python train.py --num_hidden_layers=16 --hidden_size=448 --num_attention_heads=7 --num_key_value_heads=7 --head_dim=64 --intermediate_size=1216 --vocab_size=32000 --hidden_act="swiglu" --norm="rmsnorm" --norm_place="pre" --norm_eps=1e-06 --positions="rope" --rope_theta=10000.0 --rope_fraction=1.0 --qk_norm=false --attn_scale=0.125 --bias="none" --tie_word_embeddings=false --parallel_block=false --init="trunc" --init_std_qkv=0.037 --init_std_o=0.0 --init_std_up=0.037 --init_std_down=0.0 --optimizer="muon" --learning_rate=0.00941 --lr_mult_o=2.0 --beta1=0.93 --lr_head=0.00444 --max_grad_norm=2.0 --warmup_steps=200 --schedule="wsd" --decay_fraction=0.877 --decay_shape="sqrt" --final_lr_fraction=0.0 --batch_tokens=[32768, 65536, 98304] --max_seq_len=512 --doc_mask=true --train_tokens=426600000 --max_steps=7111 --dataset="wikipedia_en"
MLP neurons of a small language model. Each row is named by its layer, matrix (gate and up: input weights) and neuron, and shows model dimensions 298-393. Each number is 128 + 24 x the weight over its row's rms, rounded and kept within 0 to 255. Numbers have three digits each. A neuron's up and down rows have the sign that makes its largest values positive.
A block is one neuron, or neurons of one layer that tend to fire together. After each block is what it responds to, as a language model described it from the Wikipedia text at the highest values.

L12.gate522:103148182114107168097139115132120090129087107127120139139087130130141123107131129128129116156144148109139099145126151088112097092123163093121157129132145124100124140127149175154071091111124186077104128138116146085127049200108078116162160126153110136108146155094145155153089132094177099176
L12.up522:117146120105155133104139132123084131141146122163145169153121161117116148114112098095136158145149111115108096094148122118128115134118161124130103111091157108122135139133164113160093103135115152111137141107140097118174134088153123161139132115101140122082087102148179147154139170127149144126
L12.gate617:085094180129121151120155101082133123143147171126150096139116124146097129104125153147166141091150153111142171150161161122102137143126118132129120143137134140160099123143122138141121152110128150134154134179132102123139122135148144109112130105093135119134058139071120126128160154152129113116
L12.up617:103141152118107126128143145131097128156084074083112135125100166145138133142118113111154098109118156119143129142109162152114098108155131121114132101120136149064096145135134128159158122132158101143136082191114155125077143148103145160129126122091120124078147130183142099124112126119119162134
Responds to: Predicate after long subject. The main verb or predicate word right after a long subject or clause in encyclopedic prose, such as led, equipped, contain, part.

L2.gate245:115145115126124143135123135153169106151119099162125080083153161143137131173128143130143142164164136178136140164102069115157133155104115127111113110087131136089161120114160114145108129128126111137105135114149137108129145126081130125115111118147207125122097144127167158103116142182112147132
L2.up245:121122109136111186146111135091116174143139116100091113114150150117175128164157130124149162100143155143173128140146085109175160153136107087101097117147118104083140132138157127140130146123140095149158134074169138127165117139115141127109149112143117147118084131109137132137126112116163157152
L2.gate432:139140148143153143164128129104115122156144110135103090091134116112135115145133101107160131087122104151134167135157132129106102088171141104104131111131109107087170158118115154139140119153120147112129130163159143135083106106139102145137147173125128127164058129147118143129130129165142119163
L2.up432:124102165150138108116149097128130144087127120128135121137108109113133145162156100154157119147126147124108133169128114125168129150146087103147140112116115169137116137142133165153123134089116123080172149123111157091106113091148121123130141054152155167163146130132113128129137119158114099113
L2.gate485:094142129112124104174160155123116134143158110143141106170151110135155150127105092139115139106118115117151147116129082119159103133132122091136135082144099122109109116156149115162156127102137125167165148084119105145143180121120132117107147084131097112123134157152136171122106119162108153152
L2.up485:115165115123174177180112151134150126124139090115131109130163125130154167112137124153148121079139142095164155095125096118168099130139135093106141073132128161090137136155119083169150128082142093152139111110127128167150092143105094124084108085118138146187122154135144133129108115165096131130
L2.gate1110:156125133142097153139135126102100125094165127140103076141100109122139093118128112097128130156136148139130136135127105122160151157128102151131156138172128083113128127117137104107071115146139109145118141138144102117151147140103154113120086115084151166137124158133128145151131127142122147124
L2.up1110:062132165113088166087099120120118159166127127141141143118142175092159190166115125147151114131113158193120164099147135121185139128148132091108138142110151121067169147128144105145140125141127134134163140099110108143146094138154104074114131132149129151135110122146133157137093121149157155093
Responds to: Table-cell codes and abbreviations. Short uppercase codes, mostly football position labels (FW, DF, MF) after a pipe in squad tables, plus acronym starts (CB, RB, USMC) and headers like Total, Party.

L12.gate51:200135154114158145150140166108132171114152086113107135134163108106137156164104120116142142134103117170088133121121123135115121162125121122109125098142146118177118107128109132154122122093132125124157152108135115085130153134107170118159108144163127140114138124150129124140083121138133171086
L12.up51:148087198137126061171184137091140169085118095111135103126137104070155154139081160081151144145103115114147121128153137111128148115154138107130115157157135117150111092103118143144179126083148119145103120120100109103130146131125157122146147137105108147131148126156162154101118139118148145110
L12.gate437:093150155124122126101121141109130153159148120142107117121161129129102147157151173134138131111133144115104131122173120161126092123106112115161126067136160108147136104115144185073099147110103135119099134117165076108118131153132122123121132163142117145157139107124137138092151128124135200116
L12.up437:143141121103160122122135151087126165139151165128166114123151101157158148152113122155128162113117097127103114131110107144125111139164141125123105111125128102158148154130124154135099139118117124137117146150137146077076123117123098125117114140151108129117128109122142140100175105098156156160
Responds to: Digits after decimal separators. Final digit groups of numbers after a decimal point or colon, in infoboxes and tables, such as 8.12 sq mi, 57:22, 12.58.

L2.gate145:123148122128131152132149113080119118140122132126119081169114122140124126183125182116134160104122160123122087094145109073124134137136137118172137132138140115121118102133107175128154144137138145122108113103121143111085130098127175151102118113145075137101155109114111134120117136124162117168
L2.up145:111132128117117148131138087073130126120123133107090078147094133097138135167165167099104133109058140125112079086155113101121113139124102115125121100145133122130134107101153157127171135114123121103112126100146161098114111117140132140120125135137106137087131124098140125097162123135177131137
L2.gate441:128126130122154180119128102126156124117145145116110115190120148129127155151101144119180124125132182128123124130138090152147162092160179106173115131124119137126144125116116183082085084128136173135094145085138106146154144144164115128114134148146158094115132082114114136097116139120127150125
L2.up441:123123164115159137143118122114117127115158129090119126161122177125149141167078150107182123111112173115150129112133099134139154121174162088147142131121133093119150120094145138112128133133141195140085087086131117166139116126179122128079104121165143072119143074111113106151123142140157132132
L2.gate532:106124092101161129163144148108118162101176121169124101152113137153130115139131187169105129116133135156135154112153120151129121147103152145149091109118106127077155125157119118114095149101174105140138108129154116122090129139146127145091150146126117091107154128099136106081094118144198138152
L2.up532:098139106096149125130155158095119163106108133178135160115105154125146132088106165164060132114118117139097153093143134146091115110126154143114103151116139119072133128156106118124133147127146163117098118157157096111113114158108119145121128116132141134138126109094160107105102195103155167132
L2.gate1052:088123179118148091101080117103109125065124155106130111137127112120128108119121132110126160123125147099097171093133107105138104166092119153117167131103125158137117142115127171140165120102125135150143108136112159119136074132147135128126077131154105130120092103138100134101042059146109138178
L2.up1052:134127109107142133175173149124126137105105119114186090130145161126141133136166104123150124116138129151113108154137078162144131131099140109111125119137130141102125127138112110127116130129171166122127120115096141100138169115167123157133116155102133159125145139123131073158110157107175155130
Responds to: Year numbers in dates. Four-digit years such as 1990, 1986 and 2003, in prose ("in the 1990s") or after months in tables; also small numbers and names in table cells.

L3.gate274:142125152096180136094127105098110143107128153128087093157118133142139151114157084110102103114162121145156139112130096159113167153084190108170131146146141114127127130122167164124122113147174149126144143142136138127127105144101110081128157131145110139112156130119127086140128114115165141123
L3.up274:160124105100196128108119104104138142142106146142090116149112142140153166150152101129129120136140114122153146099108121130099146131127172087163085120108156093140150141107166148152097122161130146131129117155159156082135116166099124097088150136140110113111122160105136066148077111168165174159
L3.gate458:142116150127096122137137158130096158145141125129141114142166155137104138148137171144176110095100098146139115132131116111104100141129155140136147113143121092155149098125124117156088116146155105118197125139133112136166115137147121093106167131094146171128132116139126138111090100158092105156
L3.up458:118105137098131109126129114155100133150146140102205121135193161109088133140091141111143117150101143186171126160169119128131118147139127148136138093140082104138133092129105124098051137146162148144128164137111110148140123121134097107086151128151112150104111159131131108090128095131140117139
L3.gate597:107129127164093099136141163095146146149116118159133118124106165109125113061118125101141126099084151120149161089143110122126110135064153107141124081101132082131124092136136142125092122124167157129159123104131142109155092160136132099106125108089106134165123149126126142104111113125171160099
L3.up597:106137116117137107143140114147124157095161153148143117121139124158153111085126073103144125146132107139130145119149137154101143127106159114136147061134086155139154125113159115083084128107146121183138153119117124110070129147169138125132123116107103167101160152089100135146121089148109144118
L3.gate654:135155150060104088171152106124094100140123142146090094126158140104116104120096125120164127149150123113137169110147113107117123105174123144122122119098118112115148134141130112156144118155134132149088103112132147113122116129095122120110145121109160166123154143110109123087147164161163079158
L3.up654:098157148059126083163140122108121122131145141139103087113149126101137120140146114102174120136149177124184168128149114092112123085144125139142117101111132086126107112135122120130101120161148115142103092130090125115113129125116102111106137166099147159139117148130103151114112162158141095136
L3.gate1039:118116124119163113112151110101123125143145127129101098161133176139118135101118094115134133137136121155160127113126178111110123154154131076148148131173138113091146100125148139121084151151149140111154130129119129076117095151099142124123132107098110134114141130107162112144162115136134110180
L3.up1039:097116132113134109129177134120103101099099162138120120155134122135072148109143092124149139113154146133129112117152111119096124152151145093168152121123117152122125094115129160154055111156162167122166143130078137121118117171120135133119135146108123144148155141112158122116122141166129145148
L3.gate1123:160134137136115112112138122134110173135132096110113111089094139157138134088159140119115153129123161133132124113154131148117160140135152123137137140143100083111141127122136138117113130113075143141130132206139137117093141138142118088155138105107127166147122135135107172160129098139136154125
L3.up1123:141134124128120116100170119105105109125123113104123100142132121126127173109149105117112136123126112123149134140112140138124148123138127108151114139107127124138102107117149156109117144132120158155118168154114060107138150109121142137125135145089113150141096180102116118152115112103126192122
L3.gate1128:169145094127125111136124151131098147123123110131142110154118113104134157114125105152146112101107140147132111135140101137139120142141174101118155083162156119129147078129084126107153150158131149074147106130143149122174110203097070145102085122105103113156092128178096132127087142103129148108
L3.up1128:117117157092129104152151132142136120135127161123128143115146079118124125114098110118133132149104162117120154116132115139128119098089135142135114128145151144114144113141125174100116146085111115167164095130116133187169100102105119086140126149109079122122109154107113102134124144108147127162
L3.gate1213:165143141129106102103150091121127118107126136112133081117123123174166120079134121072145079136114115153104145130140116138097142132124152171129123109157153128115184110144100151149109104103138165123152162137137131142119120110155139111113177160118127147115121142128160139107088108164143135135
L3.up1213:146128156140102125109149149153139096113133142120129089134150103175153155077154145097177151155100096153136115142109044174130113127111158136117133117113135102144180126130142120132090112110109161112138133135109128156107110133120122120135171157154137115105132154136144131083097110120161150166
Responds to: Years in date phrases. Year numbers, or the final digits of a split year, after "in", "In" or a day and month, as in "In 1935", "on 1 December 1918", "In 17|73".

L3.gate254:123129102124168141133133179107118161105150093153140125141131141147137149176145095129118101098076150162129141101125091136093086187144144084128103110129163150115134088141156104153155129145111126112117132112126123134140124073149095104122168121134131142164132131135147085127148111166162103075
L3.up254:135102107097144138142118185098161125102167116163124142105115118123150150132123142121112115099089108178128166110118078105096119166131151073128116110097187134116125143141150122138150145132133117127135169087132148110097128071181110159095131139143120087146126136146154099163154124145147106087
L3.gate328:114113111132115114094089137108108158137116157138117117137143129141133153091163117123113141136141107161147150170080116137160152147149119114120122133095137130132120136119120121154120131122140168114128100173154144118113135087115109151149145123146118164137176098140111130087122132109133147104
L3.up328:124101155164096133108142175107127081119153133136116092148189109124104131140139148104127180103098127144110100180136093104123156155185126153147086098098132130099131155125088134138091081106143098127111138157131168082119161105114079121155127131126114111144177108119110144076099128090145086112
L3.gate421:091100135134156093065090108120160146139086092120120138147156125147138150102134137162086147128101155147133142147095106097107151129165124093126073156173104113090147102096108121147168109131090080151165159179119121145147128088108105090118118121117175102168127126133079109120157137140144075102
L3.up421:123130156137136114112088105093120109159090095148109150149136109151128137109152115132055127134134164129091156148155120093096145124141136121142090129140112131110129128100104127148129109130105118165134151160129117130134158101108122128127135157176146129137136125133093088132128146150158091098
L3.gate533:115170084133122136140122158130136116114172111138142136166072116117120123111146127116076060142129104176139184142153100134154122178147118136098139154147113099162121151078142094110132115130103121141161125071123081161137133119093109079140114115157131145149177130155120124111132154138090111125
L3.up533:121121102121158108107121162129142134128113107135096133183095106128109138138152095115096062139128138148112122139165131123117131163177126149127124183109112090124104149127080144105115147112120138172130153119102107141155129098125141119134147107160160136155196143152070163162124139118141119134
L3.gate652:105097132106139091132098142129163058103141155116123127126126156146137123193105138141139139087107136165145132129135156118163125144171139115086148149140120151080129125104130137189115089136106128134089159157118107105109120142156142084121098115101132104126161108124129099110105134122114109108
L3.up652:097117128126152112123108174086145066068135149109113152126117130142134160109103180106126172122174143179114119164099119124126192129166179120108131164113131107129084124124175136155123097117093131110173095144125130119145118123108116124144120114121149088110139105149114107105114105126135132150
L3.gate833:148126109106135107145136141109115154157128122165094134135112154162128115138134123139137104156109096146111117136140119148116115165149145098136121126117090114135118092131141168130127139179122141143088141122161169104085097156101114157118094111150114115136189136071142133143120105118141145108
L3.up833:144122125150135108104130160113133142154127085116118153133121156139129084152152137178149144142130142109146183109128136143136106124117114101097133134132123102092102098133132153129138102161099109103064132121141142160092168118145095112119123154108100122158142145097122134123096136079138126097
L3.gate1086:158145122127159114160109123110137120140148156142148104142128171170154107110167114117134135106073137159146132062160165126105146152096143161098155114086142120156124128150107145115096108143124122133130106139104075136168104101129109145113123130126135119130154119150154125155141112111131060153
L3.up1086:114128109122139131141126148120119128117127175135097111167110133161180132130181098131084115112085104183089179088108113111113173126101118160126141125088120102139116134149065107126112096138108133123118103153141147142144071106095118122122116128136101145112148132144140088121157131115111098167
L3.gate1208:107103124126121152125149110097151102131117091101104127101094094157133135160093135123149154120101152136143182125140124110107136149149107143144121118152094120107159100113156134131130139147122162144098123186142102133101101128163135091140158117174138084150112130137120140160082141109135109120
L3.up1208:130126099125127137106095129099146121107135139110064118132079099156134121135161098174122117123113137110132187101164111108125137130164111115082107117110138103151124082176138148079131135145122144080113137171115114123128082131118163151138135122148113125119095154135126096162115124082121141105
Responds to: Sport names and medals. Fires mostly on sport names as modifiers (tennis player, ice hockey, golf course), plus medal colours and the abbreviation St before saint names.

L12.gate17:104088120162087176135149099092135133157110149129131128158137110120128103157092110106136127127144161129106115143120154150144134109157138136136116170113126118121145112132120143127173122124148162141134100110113166153128094138120119151141122124108120105173142082120150105082138117114115112136
L12.up17:105116136147102094134120132093147115139136111133128133094151099100129116128140122127072151148123092125084096093078131115127140092128172149150138115105108152114121128112141137103088121158108117152134157087120090151141112165098105078113150164118183137140147111135126143168106113128112114103
L12.gate1198:114158130099140126137183138144155150135134090135124111131124152154135129112101121113145164136148101123158161162111143098078130124161155126160097127103170128111100146088146127105139133080136171117084114114094126126117147133123148150116137113141136135167162112138146094084133125145130141100
L12.up1198:115139108129121103132078144140098112151119133132119126132133103106129157085094120091151099147126126086069119108113172111092141117143129080150147116128107099128135088094121131140137121125161114113155139114129110164125179123153120120079150111169100125168122100156143148150162105171133144113
Responds to: Genre and medium nouns. Nouns naming music genres or art media, often inside comma lists or after a modifier, such as blues, R&B, paintings; weaker on other plain nouns.

L12.gate1148:103143133140138170137159103111147161109113146139141107095140114184129105137137114136158139123120146123109127119106167106104159139134085154138112114081139160108152125138102138132100128109097114186120138115097131163110129147111136112142114133121124133105167141086067111166128135096157125149
L12.up1148:112113165121111116167140117103142164089099109130122123105081106109136145136132131093138098102147108157127097120158141178117155145087092109075125165146145141113131109150107065089144132130138085152102124142110136166094125125141129103093120100093134113160142124173151138125145166088123123164
L12.gate1168:127131117081103134145157105121103172111129129116076139131114120135141118143107148138133151099129148137088169127142147137119077101107110080179138120158090147102146125110139115100160183117118077106124114139088122156139159127106174160128090105148110108157097124119146118083148074131127133174
L12.up1168:099159094161150113153150136128113137141102124126101145171107085152135129154135111121134175174132172141117106143135086088146133150143145124147122167110119134114174125166152089126127126161120133126114087133095124134141162118087162184150124096167120120138134157123141100128119103132137097168
Responds to: Split-word opening "s" piece. A lone "s"/"S" token beginning a word that is split into pieces, often after a hyphen, bracket or prefix: on-site, in-sulation, (s-elected).

L2.gate306:135127139103145139114114129083142142133142112149105150090111152138110112106100149135143159104092107144131113127141131155117123151100103091137092170116127069150127129093072091138121133192125101140101082142111131172145155116092174121131183132105142099126133119124133123115138129138107130134
L2.up306:122110162130129139109123131093116150173161108133120169119120136154086143122129128152159149081087114155124127120147144171098116139073102113138103160115123088127102111111131106154126110189102116078127108133106167158119128142124157128142184149109148070166165133123108108106167115148119095156
L2.gate625:099102138146101129138150121105146142129119147129156135100142117166153101118163134074141136180110169121120156102147081124149151121109112153189124139126103110145177152124089140110144104164144142129109136129158110157157126130143135113126103097105139105147135087122110131143100142104127091140
L2.up625:142123112133139130142122152093126101135145108120169135112140152165160113144165138116178118161077184076102154115145110113129135121107136154146129147143128082147178177099109136123137100147157123118137119116176138153131157121146135158127111095135112125129125080142101161145134140086136092151
L2.gate721:114105138111115102084159171135140112197180135144126144125106112160152142093150130158131121145128136146135124150126148131106094084106168095153112163171146132116137144138135121123136120145085162134107157093087158146132157127094165137109130116124167131134105141146142106120114125138150127146
L2.up721:158127097134104169091104098130128144145172149155120113145104126105140105133120150132143159169144126130160123166132101136168071153111160126089156138110063143145149109131155128171159118143100145140076152139128099115110131134097098125141124110138119101160169107105159124161138129131101123122
L2.gate892:104101088126134124183180155111123130111133109136110176104105140123137151129098119137160136117115130126156152144074111122103146164123110121129159110126109106163097110098121150133146141169103105126127112168098155142092146126164134124143168130079057145125117110159113127104104131143106120139
L2.up892:130165128107132124147119129095141128141143109134082101096114116138066131095101096108075103130155135157144111142130079121125132159130110103153148105134107119106103112081130105125142146142120129125118144082121136127147101084104156104160129145129141148125104168137121106171130079131129146137
Responds to: Split-off letter s. A lone s token attached to a preceding word piece, as a plural, verb or name ending, e.g. Balls, Boxscore, Saks, Cookstown.

L2.gate33:119097115107135108150116145114145114132114123116071130166119144158098140130157163072109108124125142156122102135098085157124127141137179071105123131127123112105097110138087150118119163076098112198161102132099116117116165146180123119132106079169109134127128137152150111131136151126161107098
L2.up33:100118167083124136136106152096137175154123098063092126143098135168111161147119148118090106112100098151141117130112105139142139131130138144105152115107127129080101096135118143096078148129113129119133084121133154134082132144148130144121130118130113131109095102127177130117096169108099151090
L2.gate69:124173151100173141116146122118145086162131117094132145178125139138135110125148131132126115151129103094103123092129097164148106148136107159128176120115109128083178141096115182161090151117109126131136119152138114096128113124151108121144154140141106145124148120102155133137149131128122123120
L2.up69:112180121112137163126159125098108119122120124118151130135169122128111102117108120120123115122104114095106137107120122149143105116129106118083140128128125118079151099107131123123124140128142108133103171137128153099097121096114084148136148143129095139132195127130120137130133133112133126150
L2.gate468:134132142109143081143144150071156106149115117093119086153132104121113110147125181188119122154162149172106174125112120105121144120090167095109152083133152152107139153149102120105113115136097143105170150125126138132092124145124137116151134091172138122168164123144110094115147137111145124152
L2.up468:129141136174138099155129139102145112138144102125133088139191127124114127142112127142127106146178116148133171142100118114106156143081180122132174098137145136138119118147106090121132111180118178103143144089122159087099134127129124112097116097116115108179141126117122091138116117127164121165
L2.gate863:108107130116147135154117088100109126120118111116142116145135130162139164129130157131121090104110074136137169133162146115130123095116112126119073100125138122103119060107142114101145175140111129125129100124153137141127150159121125153161115120125146105160133129162154134139102143117117152109
L2.up863:131113140121159135137131149129101177145142133117139127125160118163125145148099134107099140153084098116146145161131146140119104129110151130140116117094163095131173101126080123099133098121160177091138149135148124175143125162102079135151070178153138111113100132135119095138101135133117126129
Responds to: Compound-forming modifiers. Adjectives and word starts that open a fixed compound, mostly colors and "gold" before medal or rush, also high ground, academic journal, greenfield.

L3.gate45:093120167140120116125089116124156140108078114138079111096094101183131148127136145127163094134118154108149120126108122087092179137118121100113130128121127133102206145098139159150123120140086120172107110144105101118129152131107121104152131091149171153136144178111131097166092110114119140100
L3.up45:145082131111114126153090143143173139092115170149096126122128127138143167148147174095135085116116159103116109129092131148087142148124108171133141113139122107107173128143116126111125157134157092131109091134091108095173093122155158138125140111156176134105159159158138113167133121149098095094
L3.gate74:114165108086135168125127167145089122088146139160102098117124068146115125112114138114089102111119113139123126130138149091085121177168090171133114116128121119106154126135162135155061096125119171127122119126102122128121126087133144132177135104146118124133124136105148078099115150127117151129
L3.up74:127124123085112144153120146128136118092115114163118096110160116161115138113169120123096075111124124146124133123135131111100108186181143153144129109123121122123152150135143115117119130126111130168130090159123092130131150113124129109211090112160102131126134146105120108117077156136122128127
L3.gate235:119106121154147084140146144140139134147098097106115160144136115144149133092126151092132119139141114094117143119085157120142106115156153094105161103154098110168146151105110161142143104156111126150113157131129115169148118111181165134165113077156146088159145143101090139124138086141131080205
L3.up235:130126160127127142140111141130096120136130115138138137110137172141137137116159113099119175160129109105138186080095134112104153111148133118085133144153130136124117146094107127107138108161146104120118128148115122101144149144143149104109145125118121107130134085108135137139117129144154091166
L3.gate390:149151123112131103067113109092128092108159133160110141134147118139147114098162139151155117152109118126139143136118115136094108109134116145124137152175141141124157081111138096120112087163101073146102131139132136135165160144075144154147149172102119133145116116112140145106117134137129148148
L3.up390:174125126132159147112113124105142112108150122150147123159086148148129121086133143156134149110102135100083105132130157088116137117123135174109137177169117153091157106080101131092112125126105082141096114141142137131117164131170119116114143161130124109165129137127106154142082130144124139172
L3.gate625:108101136141165138112110139091126134131137110118156111140117100138155109139119116125112113091150169133073089146106152106152085148163121090127100127123138145171124147125100123097110150142132105120112119087067178141125178147117116103136109129152133119123110085140079117132134112118137093103
L3.up625:114093134140143127100134181116134138178138107170156123136121116116140123160138134111144153144090138149091106161108144082120109198144121148143116101117143135124123141108139098099133104147123127132102111106061099103143138085102165120106115144161119142119157127145107093119141129114115108129
L3.gate970:177115133130120132154096164109124099100143107126121123137111104135110091140122134130126092143138126100095129099103117158139168120125097119134140135106132128133192157143154179159100153118136149137109112144159133100136146129147168137141131081143118106126140134147111112134108125175114118133
L3.up970:172125126136107107113118160099146099120162118127151100122087110146122109128140124151143140110135113141116089086074123168113142095135117157119115117135128174143167136162140205141132128153114159145128067137132125143117154172142196120134104092129180122112168114139142081151123157138149111097
L3.gate1165:077105082117111177161100132124125139159090153148115154146135165122128159097154122122091099175131135112108140132140133102128104203098092120099130092137092142102123144121076119143133099142113158092085136121135058151182132099114137128140102137101088132159127114182128127113151121139124085161
L3.up1165:131117181118131152114130133136149121127101152167152133141137095135147111086111101135110101139121129118114090175106110101133149148122106189131108112115125123151147134097047152139104148127115136082138137125120134135138164176168105060125108123101131162172130134135099096091143149168141143145
L3.gate1214:133117110107143137103127074161146142148149133089143136138111125139160094151100151147133161166177139119116132088126117129128100148137110132099110162157122148145149145130144119153171144130093116111149104147133129147112094145133092128135083082147147138116159153143131124117163120120106120125
L3.up1214:129111096114128122085102115113135126124124089134170094157147177108117146086087116089160169169129151142124101098134139118103086116110131133108134155106096147122077126153148099147129154107139139132115139115093120135129124158107146105101111114156148157073141122110135109105125182138131115145
Responds to: Standalone letter s. Single s tokens: a detached word-initial s before the stem (s|mile, s|lums, S|pur) or a noun's plural -s (robot|s, Patient|s, Rating|s).

L3.gate70:078142162132120140137087173113136160119130067120143102136133158156131146096178126157157175150151103148156137124109131131159088139127079115115130147122121127090146081145139099119118141144125148117150135137163114131137149108179159136131119080117124112197095121153154157120141176171160162150
L3.up70:096118146143143137141060135074108171127149089111110154109102098152182146128145114155142189153143123182166096157122157139108142137127123153090124148111100112101137138148156099147145152154128140134175145149152108133114144141108163159137123054108150132134089131138133146134135179150158148133
L3.gate201:138161109106106130139111158157123093110088181114116129132160127107130104134102161070145141149124097113152149087113123131116088109133131161109130079143178110100119101142118143095151158158155120120123112155123112121124122140117124097177121133110148120086132118097078100118140152117118096111
L3.up201:118114103126131130149136114119165131080096144168088144141160134130136112141130103133114138160108083116140150087121123120164120119120144129118162119135143092096091125097154127147153168157120119159079137150154095126122148137173120115151147130134125120127119160111101134132148112137081098105
L3.gate219:180126106163166127184120174088094135127144118120066112119134149133153114096125156120160113139181161163116140123178114154157136130150129134123097103141125126086103113147109145154178174073144109176127123128155145134115167168093140120168137092147084130132116120110125131140114137144143188131
L3.up219:121165121157153098129111165115109166114168108089123133109115147122085134128108134119151083135105177166124088096172115109131118103145106121144101117148130079113164096096144131158167170124143078126129156118121107163108110138141113139162112126174141122132154148096130154126136095121154143152
L3.gate489:135158082101111163157135126128123124167148149121146144103123126145095141127185157118160136114133108122128126127084140142172162125140157156141130125080115111118138124114152109106118181179132129098108141089168162169089107127147141123135161150116102113138155089144150112148139119117127144088
L3.up489:081102134147153104151149117135092136152121106115171111138097166107133123125145176122134134149154114104122150121119113096094131133110138106118151130115124122126084094161112146109122099091136143140133106113100109139080110114143133136095096086135137143152108120133133109103161122135139115128
L3.gate738:137143157156139081127145180140133117119099181132165108118115117168148091150164120107139126160128103107121126115103142139130103135124167132148128155173145179114103134164101129145138076165115111135149102152139148135110137157154140094132122151129125110174129109155159128096132139156122167129
L3.up738:093108118111144136137135171121125110118119130166147144149083127110118104127117150111179150136114128100130115094145142130125101113083104105149135143102105143135136143180108123137143109161100120135113145105159124135105184135191126095119093136097111106120103099103136120142137125163137109143
L3.gate1014:126158116146129179115093151073140115150110132105111121122136127117156124096140117183126126108089121114174129108153143168131112071092149149119134109154120099104107134146142075151188129135118123138096139129123122135139120116131075145125146131118148164128101120166126115142101115147153146140
L3.up1014:122148101165124186153127121088159112144122115118107122148116112106149093126144167162115157148088127090166140114177115122158099115130104144126128117112133108091125159118116086163199154124147110144106137162143135149140139176128079106105135098126155126124108111174182127131122157170142134129
L3.gate1145:104119090153125131136124132135125134112144110111138127092116168113109123166165127144106110106088174136134125170152146182138142103124139077132160116154107108064138129127169093109121127153082101100140130168178117132135138168096124087075147085088139110128132089132172109115124114118133134183
L3.up1145:126146085164137159148149109121155149124151123099132142133130120159109099172160120131169128128120148131175113111156116149124123178102123095128164124133091115105161144180136072134100151117125125101157136151132103123108117141136118131141135064134172110123137134113143122080081126116114145154
L3.gate1211:141144122102106124157127116127095109155094147104107108152140163138111113110158143143148152114140135149152113099067135107139100149119107115114129119145158122110104114102170150124133156135133134136118130153105129140109133152140170113098116135155144116127126106123114114115145106150134143054
L3.up1211:150140129145115110107106113133149126121139151135082138132128136136078130148162146134109138087121179142140125141064111090120098189116109142151088084153129133122114116090136118110145116163144087138108141106136094140130150162153150102080108148124149102095113125116133088146105128136136123107
Responds to: Letter fragments in names. Single-letter word pieces, mostly b, d, B, inside unusual proper names and table entries, such as Nor-b-ert, I-b-érico, Sid-d-hu, Laze-b-nik; also MF and DF position codes in football squad tables.